{"n_layer": 9, "d_model": 384, "n_head": 3, "n_kv_head": 3, "head_dim": 128, "d_mlp": 1024, "vocab_size": 12906, "activation": "swiglu", "norm": "rmsnorm", "norm_place": "pre", "norm_eps": 1e-05, "positions": "rope", "rope_base": 10000.0, "rope_fraction": 1.0, "qk_norm": false, "attn_scale": 0.0884, "bias": "none", "tie_embeddings": false, "parallel_block": false, "init": "normal", "init_std_qkv": 0.0236, "init_std_o": 0.0, "init_std_up": 0.0236, "init_std_down": 0.0, "optimizer": "muon_variant", "lr": 0.0113, "lr_mult_o": 4.0, "beta1": 0.95, "lr_head": 0.00524, "grad_clip": 2.0, "warmup_steps": 200, "schedule": "wsd", "decay_fraction": 0.779, "decay_shape": "cos", "final_lr_fraction": 0.02, "batch_tokens": [32768, 65536], "seq_len": 256, "doc_mask": false, "train_tokens": 508300000, "steps": 10921, "dataset": "wikipedia_en"}
MLP neurons of a small language model. Each row is named by its layer, matrix (down: output weights) and neuron, and shows model dimensions 128-319. Each number is 500 + 40 x the weight over its row's rms, rounded and kept within 0 to 999. Numbers have three digits each. A neuron's up and down rows have the sign that makes its largest values positive.
Before each neuron's rows, "raises" lists the tokens whose logits its output raises most directly, leaving later layers aside.

raises: "ery", "er,", "er.", "er", "er's"
L5.down160:595485509495464509465475441488510503527489520519558465497447526529455512466525542481512545485456480506519494440579475454528437530490495502549474482526533517525516574526517414468459486528482514390488486506473513548509443491519471456500471456486530454492480565464499533511531526499498501406474507429472455409501496531537454488514541515432593484495556538512496510522429468507420507512510502542554519530497461576458493481482514523582526454483455508447530516381513474480468500494402487495597441531443485496444433555479472468538475480498508471520448473588482583500460549545458525478

raises: "uted", "ut", "vent", "ute", "utes"
L5.down400:490478504443494532460511549492474531498599492497471424489504475509502514469487517489472542513470481455473556534528496512506561458510500493504414597494512519470452459528490518510432416538454523494545548532520549549460477631470463470514490453440430438488517564446463522527485434510469569511485522465464539586537508502555477530445521520473471504490481561488557561532533587522541456411464564427520546508477431496479496550555516526516434520508523491495494497513486532526487442528526492482465465474514550565535549472493467527498448488532538446476451492456507493479521493496472513464

raises: "son", "kes", "fe", "son,", "es"
L5.down925:455510521489497527509509475456504590477498512501512489479488541472505497460531577532471394503507532550496483436527500521537526483552409474470426437548467568443541549570451445462424542565489512500587398454467544530513568460472472558492523483548449515508413555465474473498545522457468484506516452463424540505449476510552521484508441513545573525492505550449507504487546556521531469520463525535543450514524488489510453534470474535533531493478522452501470518428486500478488537476421536452528461545529531490491477477395482468471508512463473557579403515493518513547537478516516501533

raises: "arks", "rov", "ress,", "un", "ens"
L6.down43:474498495484499534415427511513467487484520502493459531498548524456518456526515497472496483504574516480467480520437552501473399503539485577516586573600531483421500486488556469479494436536433469474497489493460484486536529547529548467495494535545457509465473501484486516549504513490490494460484520382480413566474513446565495466500454462484486553435455531525476568537468492478499535456477522578496560515447431532487504481480592476491487522525492456508523524487458555532470455508471479499522486436485468433560431481534468589482474536432511443548559488493477600376514472454470520500

raises: "ray", "rick", "ram", "ung", "ae"
L5.down663:543462530435499525501520536470585523516513480499465426539522534474598434529542528478450456500529423479516570427503506545484506486521423502529532482401544462500619504529494524458524566499452459518534513490498509448481500487507476483490498499508450516530493462474500485505461460456429546467446488548440564444517539513495545553532429406452552500469477511582468492525451486522537520463420472455522501515462535614442434473520522452552475447479493529492520482513498501500522481449526551457509571529478491466525441486565462503550533510512554443490520560550420493525574462517520512588

raises: "zy", "ze", "z", "z,", "zen"
L6.down51:580537531452552515465518512527472457474451524520541455461518438434470481463492584476428541448545470459473539442487507534528461491495541438525446406460558466503552413500541446523464491515428506523512542511533401484552479447445542443481537409431515560465537425503462473501540499458472546436497475497487508464495422498503519603481490502481444530467507455510513453533505540457577497468552536515471482555439504467446474499514477513505467540533527450476506444496449501470485580506468526486437504473531490566501475466474442486487563485481430484459467619520396470525487552546586493484

raises: "ly,", " by:", "leg", "ely,", "ove"
L6.down580:448445532536478482477541553516559602541478545515570539490494516592537458532516464556487441558520513456478490481533484393441473509492564536387508495488527519537478480482502481493565455510440520459466522506516475472500559553518484556476488475524423445518528503485467510546489470414571495503489522534529492541499468508480522522527434492509486467490427515510493544506484468493569512439453478494450444537517513495479519537480530491555548489537475484457487444464482440520468471461502462445545490472509456528476518377450503562554612539433511525470445475441446550503482491430506474540

raises: "rd", "ellow", "ard,", "es,", " Kong"
L6.down663:472458509547469448509465496527503490517538512504479486460515532451459525532492417521454483500505434505509542455554560544552466523571529510511421474489470503593462481510553495485516544492532556539482492446446488518505587506490480530542506487556506477466496452543477502429463516515520402527489456511571529455445430535559462467555499617509467529472495487506458467474491522483498516487528418462486530513465515484501478461518501580471532497532535455505516557479495467457429543466549510468508493487444486506620453515428507519515468543474489467519490491447473464431506558510461489540

raises: "ately", "atory", "ativ", "atus", "ators"
L6.down868:519598459494575477498487462435532511481538483516448520477489377450505482539510460552508424497522489467473547445505544431487529475476433510483447492473512496495531483471493497523467489477532434557446557559474417491527497524478515472489524457427508545424573476505462453484505478542464472474518531521431420514501492467482561559483504502530465533432482527537510572469488467487511500503463468545516503506464514500513471457530532527490494471489522549480506501520516493463464545549474419520509534571477514517522521527503451526506503466444576544504441532423563487471480548462459457483

raises: "is", "is,", "is.", "y", "ize"
L5.down873:532473492446465568569505476438532540525502445490532577491515510540445501500448477467462437526437401623527526427471479450510488562554543491481462548470575494394508494583469447498435492470534540526432592542437573497480532520496490506493452472495543471502512465534492458471476491482491542524499546481444480497558526463522481450525590452421549434530439456503533500524509513514469412457502523474464508459486509613450524543424490526560552523576572444497501488495488500474526495528521521524455472546498517582445498438473411453470463541520519520453477510524508547588509473453471545479

raises: ":", "s:", "-language", "us:", "es:"
L6.down965:465417483484550496492450520523471463469508530456451577507421523483502428474392478495524523457479490478491494501517585496509478515474519505505551470550516485531508447573562532452465541496512554427481556531589518474534482499494488569403503485498421498473567573498518488529470448489447552445523551502470452453523545500458492562497461542532485471479525470491411591485533459477441462506509486535516424495379444475512500409530521502504538429557536440472409422479523499591471536516539504488475491534487506458538477497460458549517570521464476541537539521460449527541589522468562519526

raises: "ane", "ase", "an.", "ans", "an,"
L6.down996:511500511443546463468498498480514475517519508463473508511529534457429525512429483541516505567492481493450487459408485469557468497556486482545552531596539545471434557523469433506513501549529498504508464456523571524478520472498544447548519532508543486558527462483475489448520438502438512519463503444510548571566498479518589507455519543488476598445454461530551481413488492552426503460474519525538503488564527520499573583535565516511444499465461607594451528462400524456453496520439516496512514531474516534550506482481488474459437487419468524480464430517463549499558480545537454537

raises: "est,", " than", " history", "est", "ques"
L5.down478:443470523520571445510554507508566488488492422447477495522521488483458474459536441503501505432609576436524567538477523559500431496552560483483546418517413554553568427552453496482508482564469526514460478460415537511560490543525553562492566484583446457577524530486512546483477504530559485483496534528529566574462500472445519529474563498498513510509527502530508571515527558432554461513428486554490519477497486543605476595528511484541502494455491472548506539494481511475513488503499466515515465500499478453523438471548475471524453500433533540494478458491464467428545536540494464485

raises: "less", "like", "to", "oth", "MI"
L6.down236:492436433484467540488513416583552445550545489521553510481613559488443577537570559464518500469478512464500521483540501468538563499466489474536527510557534515518434461456479452484541467577547530538553481494502511503521558507534498464493518504393599439528484460508501527524508477457540458507463460497433476569484535383492509418421493535510483510502516520535563479487476442479500429563540533486528465456472442475510469499532490498506581487533506517465478511498442558539528528471487501492501558477538484509471616396432499545533482503500496536501506505506465462545530514568494460537

raises: " were", " are", " have", " include", " serve"
L5.down529:385500490482490481529475484427477476481601527475574519512559478536489556465513504419545430479516512593540494535469449588505464450527561476526466537515503547432455463569408530503492491446447460415486465526487501518494494443535434449444524540487494427541512419508548501485504469463504486435424461528453500489545496478509586462502484531476543438500519451592491500517509448517526525519463451561567495502548453546532479508496462555519471544604497571575485550465510503540507488506498447504522463523508573505498452496527505505466530498432493537546503434487480468489518508528486519490

raises: "atives", "gu", "ation:", "ation,", "ativ"
L6.down368:504506441448538459521513528532576541489483518521537469471505503573478519454544472456519605569502479482510463470476520487509565504500503519513444539532501485428481487502499557463526533452455436439500486477509545579505467513518544490522565452470489514566546532498502612506507541433454543473516495550481521509470530441444524466429499488561413545535482460476558504416479520576455508462462466562500454546524488423499531487524547531509506522503478389501465509567485497472546518492451456428503509500489493475461510497520484510438437514462528620510452471436474501495495541533508488475

raises: "tain", "ested", "ger", "ening", "pat"
L5.down295:499486511554440515527524529468500513455546465505520481571511482469468486514553551558561557518551568540518425525420504443497487461542527486595530478465530517484467506445492551592448507554531572487415501468484443519513551516552504425445521469540533512464532575576454485483514535512481475487522574516505488583520484510477473570534557547547459508514434479487497559509502424501403441488494494496447509507576527460549565406491444499561457584483524510484550539518515536479568425477563406501501510483506497437494457581445456437532427445473490538513444566526558498428468486503555465487

raises: " himself", "raw", "rey", "|---|---|---|---|---|---|---|", "|---|---|---|---|---|---|"
L5.down16:415491504512540433480530478474507505492549484423491552467540508509436530524568533498492494492525495503490528562460523471524545485481537420509557504484534481393509465460461498517455491499435526470521513618461508537538524484503563565431527488567456499469476452487449474480529471526531500507507484420476540460461417548533429495534514458511546516541481474426514573488485515461454581457461514501476568494408607493427482519536490532486562479487485504505474466432420505467497486529450469481506532532575433436496496448512537480464498594493478432471438513482469439539497525498483552492

raises: "ments", "ed", "ment", "ment,", "ed,"
L5.down576:502448455458477506472552483469556476463465517468397486526502535461544470474465493502442446489460481534447476504529510491579509506441485504491444468548470472487497475446542469494533526505490475504540514480522573519483542498417489509418461537546471456481502482495493476470529499497520480475490490548538553530499538473541492496491425541477565513508518483502476430519539524470572548455496583479530488480492545491567521523516530468524518501474436517556492461558557474546514536488503462453438471549535521434553477415512491547520484473500532562453594526517549504472398456537426567500

raises: " him", " him,", " him.", " other", " them."
L5.down451:533548486513487496481489491525485468442478522511413482494465483501515469552468559466427494514511505465458566551493420531519525540484568506546441506532470521467519436474540511544467477523416448505500548546448531523500536510471471519494408466536510492471515442449522475479538493469521509462472504508522539544472550563480550501553497540477461548528456495504567447498530547510535461510454532455525516495498439444508486433528533414486522460463528489505492469502418452496527494495512437462481455533558525528524509465560457485497509451509424498490498489538582483529579463459486455452

raises: "ened", "ens", "on", "on.", " away"
L6.down151:466503481492492468568505531533460549529499514467449521559533461508486521429502524456458508516557509455432554542485477449463513553530528469528508493612543429443460544533558508496519496457480559528464438429478573573502502498484432460532466510483496515468537432460516529454537522493537532518529566424492534557570551532511514502508485448496592517474455538534468482487527510535468597551497518441507541459463446465464515454498500510497551455522506509493490507508572472545489492556515492413471548491452463441549477539530520509553558591502531441431512518505441442452583510535490501483

raises: "ices", "if", "ifications", "ification", "ice,"
L6.down156:488502522527486492541508476433519578468497496464523497509514492490510433442481550485493496451513489475549515477560471489537495414578476533462457473516490451498521497501487487464486494448503521561536521510495485500516495501566498491450549504552456515538496565480524482490476534509522506430398446472451467550521517444522516571483527534558559494444490488463427549456487549501502536532500446508528476517499463442494551526578453438477471528531469597559515518555478453528513485434504565510464469525455491481497446487543445488455552528484548511602482483509539542496519571565505533586

raises: "elt", "elled", "our", "s'", "ue"
L6.down216:551411554528444432483533460571507514531478507455551554459480525506537513487504490493521504526460416547478532526489509554455574482398551454487560476459551519439434517493490518506482526463524530469447530437562505528482488457551510482530591488455495445498476513487451472458474496495472493495479555479419541539556484488479488551505453501487491453571500571518476506520533457511512467504523424499511549539372501489523584488513432462496496517496458539491500520525441465464403575460559517483462508615574543472567502504515551439466440486507522482450513466432530513473492501512465468568

raises: "hem", " they", " there", " we", "ever"
L5.down689:454494462547484448522448549446442509532496495508516510561505443477517510505528467508511489542421539464571504466490494481473528470532476517568480474513463473448500480489534533483464514499567483503424472485589477448480456454517471494500463548543483614426516510503469470490527504440542485509533553473487502471501539486492508495571528504433446438478526501479485494501539493445475527458462505507535516489542511567532528456465423495454494480516550491461572475421544454517494453561481489416465596539589441548444520532438596471480505498509442504457452490485478556473527526494502535472

raises: ".)", ".,", ".", "ant,", "son,"
L5.down30:483511389506445547450483485510500452503478474486504535482474516531492505504436471454546543546588513620524467428511562461488526525510463445596464403560487503513479494588456546501527472479486480488603472533582475540531506515497535501522506584566539502447518546478475458561572534480468512476544467517439598460555509519510531526471548472511549478533489522569454474516491470474528510533399495487445577525461453457474460573475526499503518490491429520530446491465500430505410521509490478533423471471511588489477515507528456499477479493607492593501564458569519538494575464559436562493

raises: "aged", "aging", "son,", "g", "ges"
L6.down769:533437577527493545394441482520574592550474453503535539551510466550497514522504500451428538506564480464521548486538507505494567476525531580487490527390475475526552512483500477520561537507455524488488520471520491461514507435479500531503470471496544549565512428496398518513491491459476482482529510483526577535486502468460480464493499529487556466545525533429497479535492444563536596483411497519521523554498453526496455534436466537519526479487439514511525510544541474504492465512548471558538469541466492510519451442543550526513614499590536449486537475572523504517488479518455589410

raises: "ating", "ated", "ant", "te", "ated,"
L6.down218:478552493441539451542543491498443471384531559529497452529473433530491523460484508545437509516440483435511510501503501475517514475488493594519451488476379501442531452476494443448451548505546519463492440495519449546554456515479421518517473439467542563536531566448507465499522429464560503536523540561505542521499485516514466533512554458490472450466524439520568539552424495475538518517563506542543498516479481442534513468493369505496563488510554553527517407480464450435463499495517491473491453458537561498452534504513479528522499458525577517493499541533564520524554578542487503442

raises: "ore", "ore,", "ores", "or", "or."
L6.down746:472588462543407554471519453546491585441492467414546545489533445584557501482464558503503502517501530511429467467484486499563435470429495564531431559547551441507539459575471463486534476487472561521469562514585444584512489558541484537478452503414467488517483466495516516478498419470468458495426569500490450463474488442487558508495395551506485471505559526503495487528557613525445499490480469539492514476498550487494478457455458484491499479495529465501546480488536481505518570557518516489458510512442543487480549465467498541596476500439484509498482525426491506459455474514498507486

raises: "is,", "is.", "ion", "is", "ally"
L5.down444:464503515434521516564539429493580462548519589540453521484498519531454493547480451474405521510513495515516496584550490490486424470509557452452465563523527503500551503508454469465604545491540483512516489559565510531542488491435521536526432502408488479584453519487485434483498507497450504472468494496479483443493530447644464412573544478510556514504470498479558592532516547484532451505476478481537451480542514542412478512477506458527504501506487462460497507454480527567411477493460517555600512414550587507499528479549479471496527491494461460512425508524497512509518444519492510495

raises: "ony", "on", "one", "ons", "ones"
L6.down954:455524482455506487516438493478467497504498505518491502490525473504467516495517497534486492539507529512483475499471541470504466506506502473534504519521513466508492515472488552479509492525480502562505512406460569524535478477399570481528567535517489470576503533504501551533444405511557478523390461482516506520479438466532535522523480457455506531470530487491491542512493517560518507573556474639519513503462452486519459500569519498536506472468549473451574561464521511444570361526486561505484499474485447488514457521503490503490485524456495515491488546506470438509584464486548493549

raises: "ble", "zer", "ze", "ce,", "ively"
L5.down182:485453476506558530436475516465542487578493500521401501442538540550467497549457496467513515479482481428571523511424534604550557486552486460517510494467502488517458533570447482594480568530532453517544497491532457509556494558522533558505518481509494533525517421462417489497544507508477496504523529547593425499472534502497506480484475541572508561464434493483495586593547510471481518415476487477478498589491475532576548566512511491553524485505524486453472533494360423520492516525481544553489528523478483525446533506496519477473483478505508501512474517507505453474496514541526613473

raises: " Since", " During", " These", " Their", " There"
L5.down949:473496488485496532505512459425456500486482470462512513522491529514478440487461501502528436544469467502468538530526560548470552507484449491548523510476431473470490487505554539473507508479429548494508527522454556464464429545448492533487487513491485484464564577505457515469584462554495470478442533467453540482508488505446547524551553488481490501498521515440501515537509475469512485507473522496493522483510493507517517446502455619446574519481529492540537477518471489575536474507429486518503545518532428512413484542571547549535477524526499479465473519502495523498484496494479505479

raises: "ienc", "ts", "ari", "ilit", "ario"
L6.down10:509518543474477427490498549475529459524507504489515516517529451516460458515530463461478595516499551471525585483487520484547482500449486495509483463471566478481444422485499492449537522537525500487444486473527531429520537539501516451498509513486441505524456512428502565509461461439466483513502459422471468442533498480510453510539503449443471454539475499495498498518443469507452482487606538523523538458481418577446449480529555513528512456439448472454486430495430453546532476578472511541529430497509535492529496465536453509501542472411487451563462502503462428431474553435450529535

raises: " whom", "aint", ".0)", "ained", "ment"
L5.down461:460538474487551547531578557543524509497416525523506522456535548466569440569496486489524483540509471545435471513440511491446484478477514488457518434451524484443589572497516486422458513504522481461476471519487508482422463507478539514474523489496469452522541467498491513431519504469483487423452540521537490425536504452470498514501503539472564470436538515500543504486504512452558507494510515485525547487523477503460550509516583501504454444528522434479489494505439468457529520490458447495517467499489483531469473478547580569509495494459514517614480453545534453477534568541551484484

raises: "ains", "asing", "alk", "h", "ho"
L6.down799:504536485583541460539506473506528494507488507497473561505462476459508559488521399449530507471499479530521486502547493528552420466569478478558414497508560563399524485392485557453567488453496407484516470483474481466461524474499478530482478615517546479611479473484561515518483470511528539489479433530481512541502433505494529470428544562457507541461542494517516522489547520561483481414518518484459492489475434570468476499495442513548524455530502487452518542447493480526495522411504560498485532541476492518543469553599507490522528453501498465564558535520546531506494450555482516487

raises: "ore", "ore,", "ill", "illa", "ient"
L6.down619:527522511549488496467493399555498564520469553493415390490552557521477467439470477518443565486515508519530495456480531572551498408469495595572477573542511597480561556538486505601513505479502495438508462503485516515536513457499530515489521479469533468463489488448486565448452469516456464501494480475463492472522358553429459501478501502489460504553564521557467455460461538535470435488525476489474493492527524573489575457497532510500454464487479541573533454503497491477448480461468539446461480482503493472501492473599472492512508503447524452531494500480458491480522585512554484464

raises: "i", "zi", "z,", "i;", "z"
L5.down485:530552492460546488438498493501499489546476490515499463521530538476527554523496523493458534482511483403434543491503558529472443514479562539461453523447493506517496478544535567457463456476463470540539526490450624478498486479548492572506513470461421496490471422430515463491497460490465492470521513581451550409482496496556491571502453458458532497404496477495480546509438444575523492506436428487425509466473559497495423582501513524535521546433560450497571483457444497516472483487520552399559495477475436505577497526479543475506564562558543455492493541603440462526521436520464472533

raises: "ics", "ics,", "ics.", "istry", "ians"
L5.down303:529467471520536453537471561502433436494532556505463519413423515461489537559522564500540471532485522519491423432479505550580508491463453531467531521452449447517534434517461478548449507472555481490512489547428530572547494459499492498476490435458431455479526534506455505483554509499524521509572518581518475487505445439510527549500455516528519456503477462544462469496559542502543597473559533495511482482497502525468505533481509465538497484528528471465530447546525576515504462468459503542546534461485486565446502531545456600479446466490472486509485492455500480472503536529523482468

raises: "ly", "iz", "lex", "uz", "rab"
L5.down207:514524513518485472483443560443486512536469469544539426428520517454512492498485511444476532498525516522483500504468506499492558413472511531534484496480441417502508490530460504545425501549523505437526447550483570547486550506415476578489486457481512474515464486477519496489476570522548594498509526451465519537423562516456507493579520546509516548581503526423513580464482471443598446499516497510498471523447535531512484575486552490506514497473560454553558511521440474537530556522557508452497541510506474468498466458489480409520518512447482493523550491461500582537525464509443523478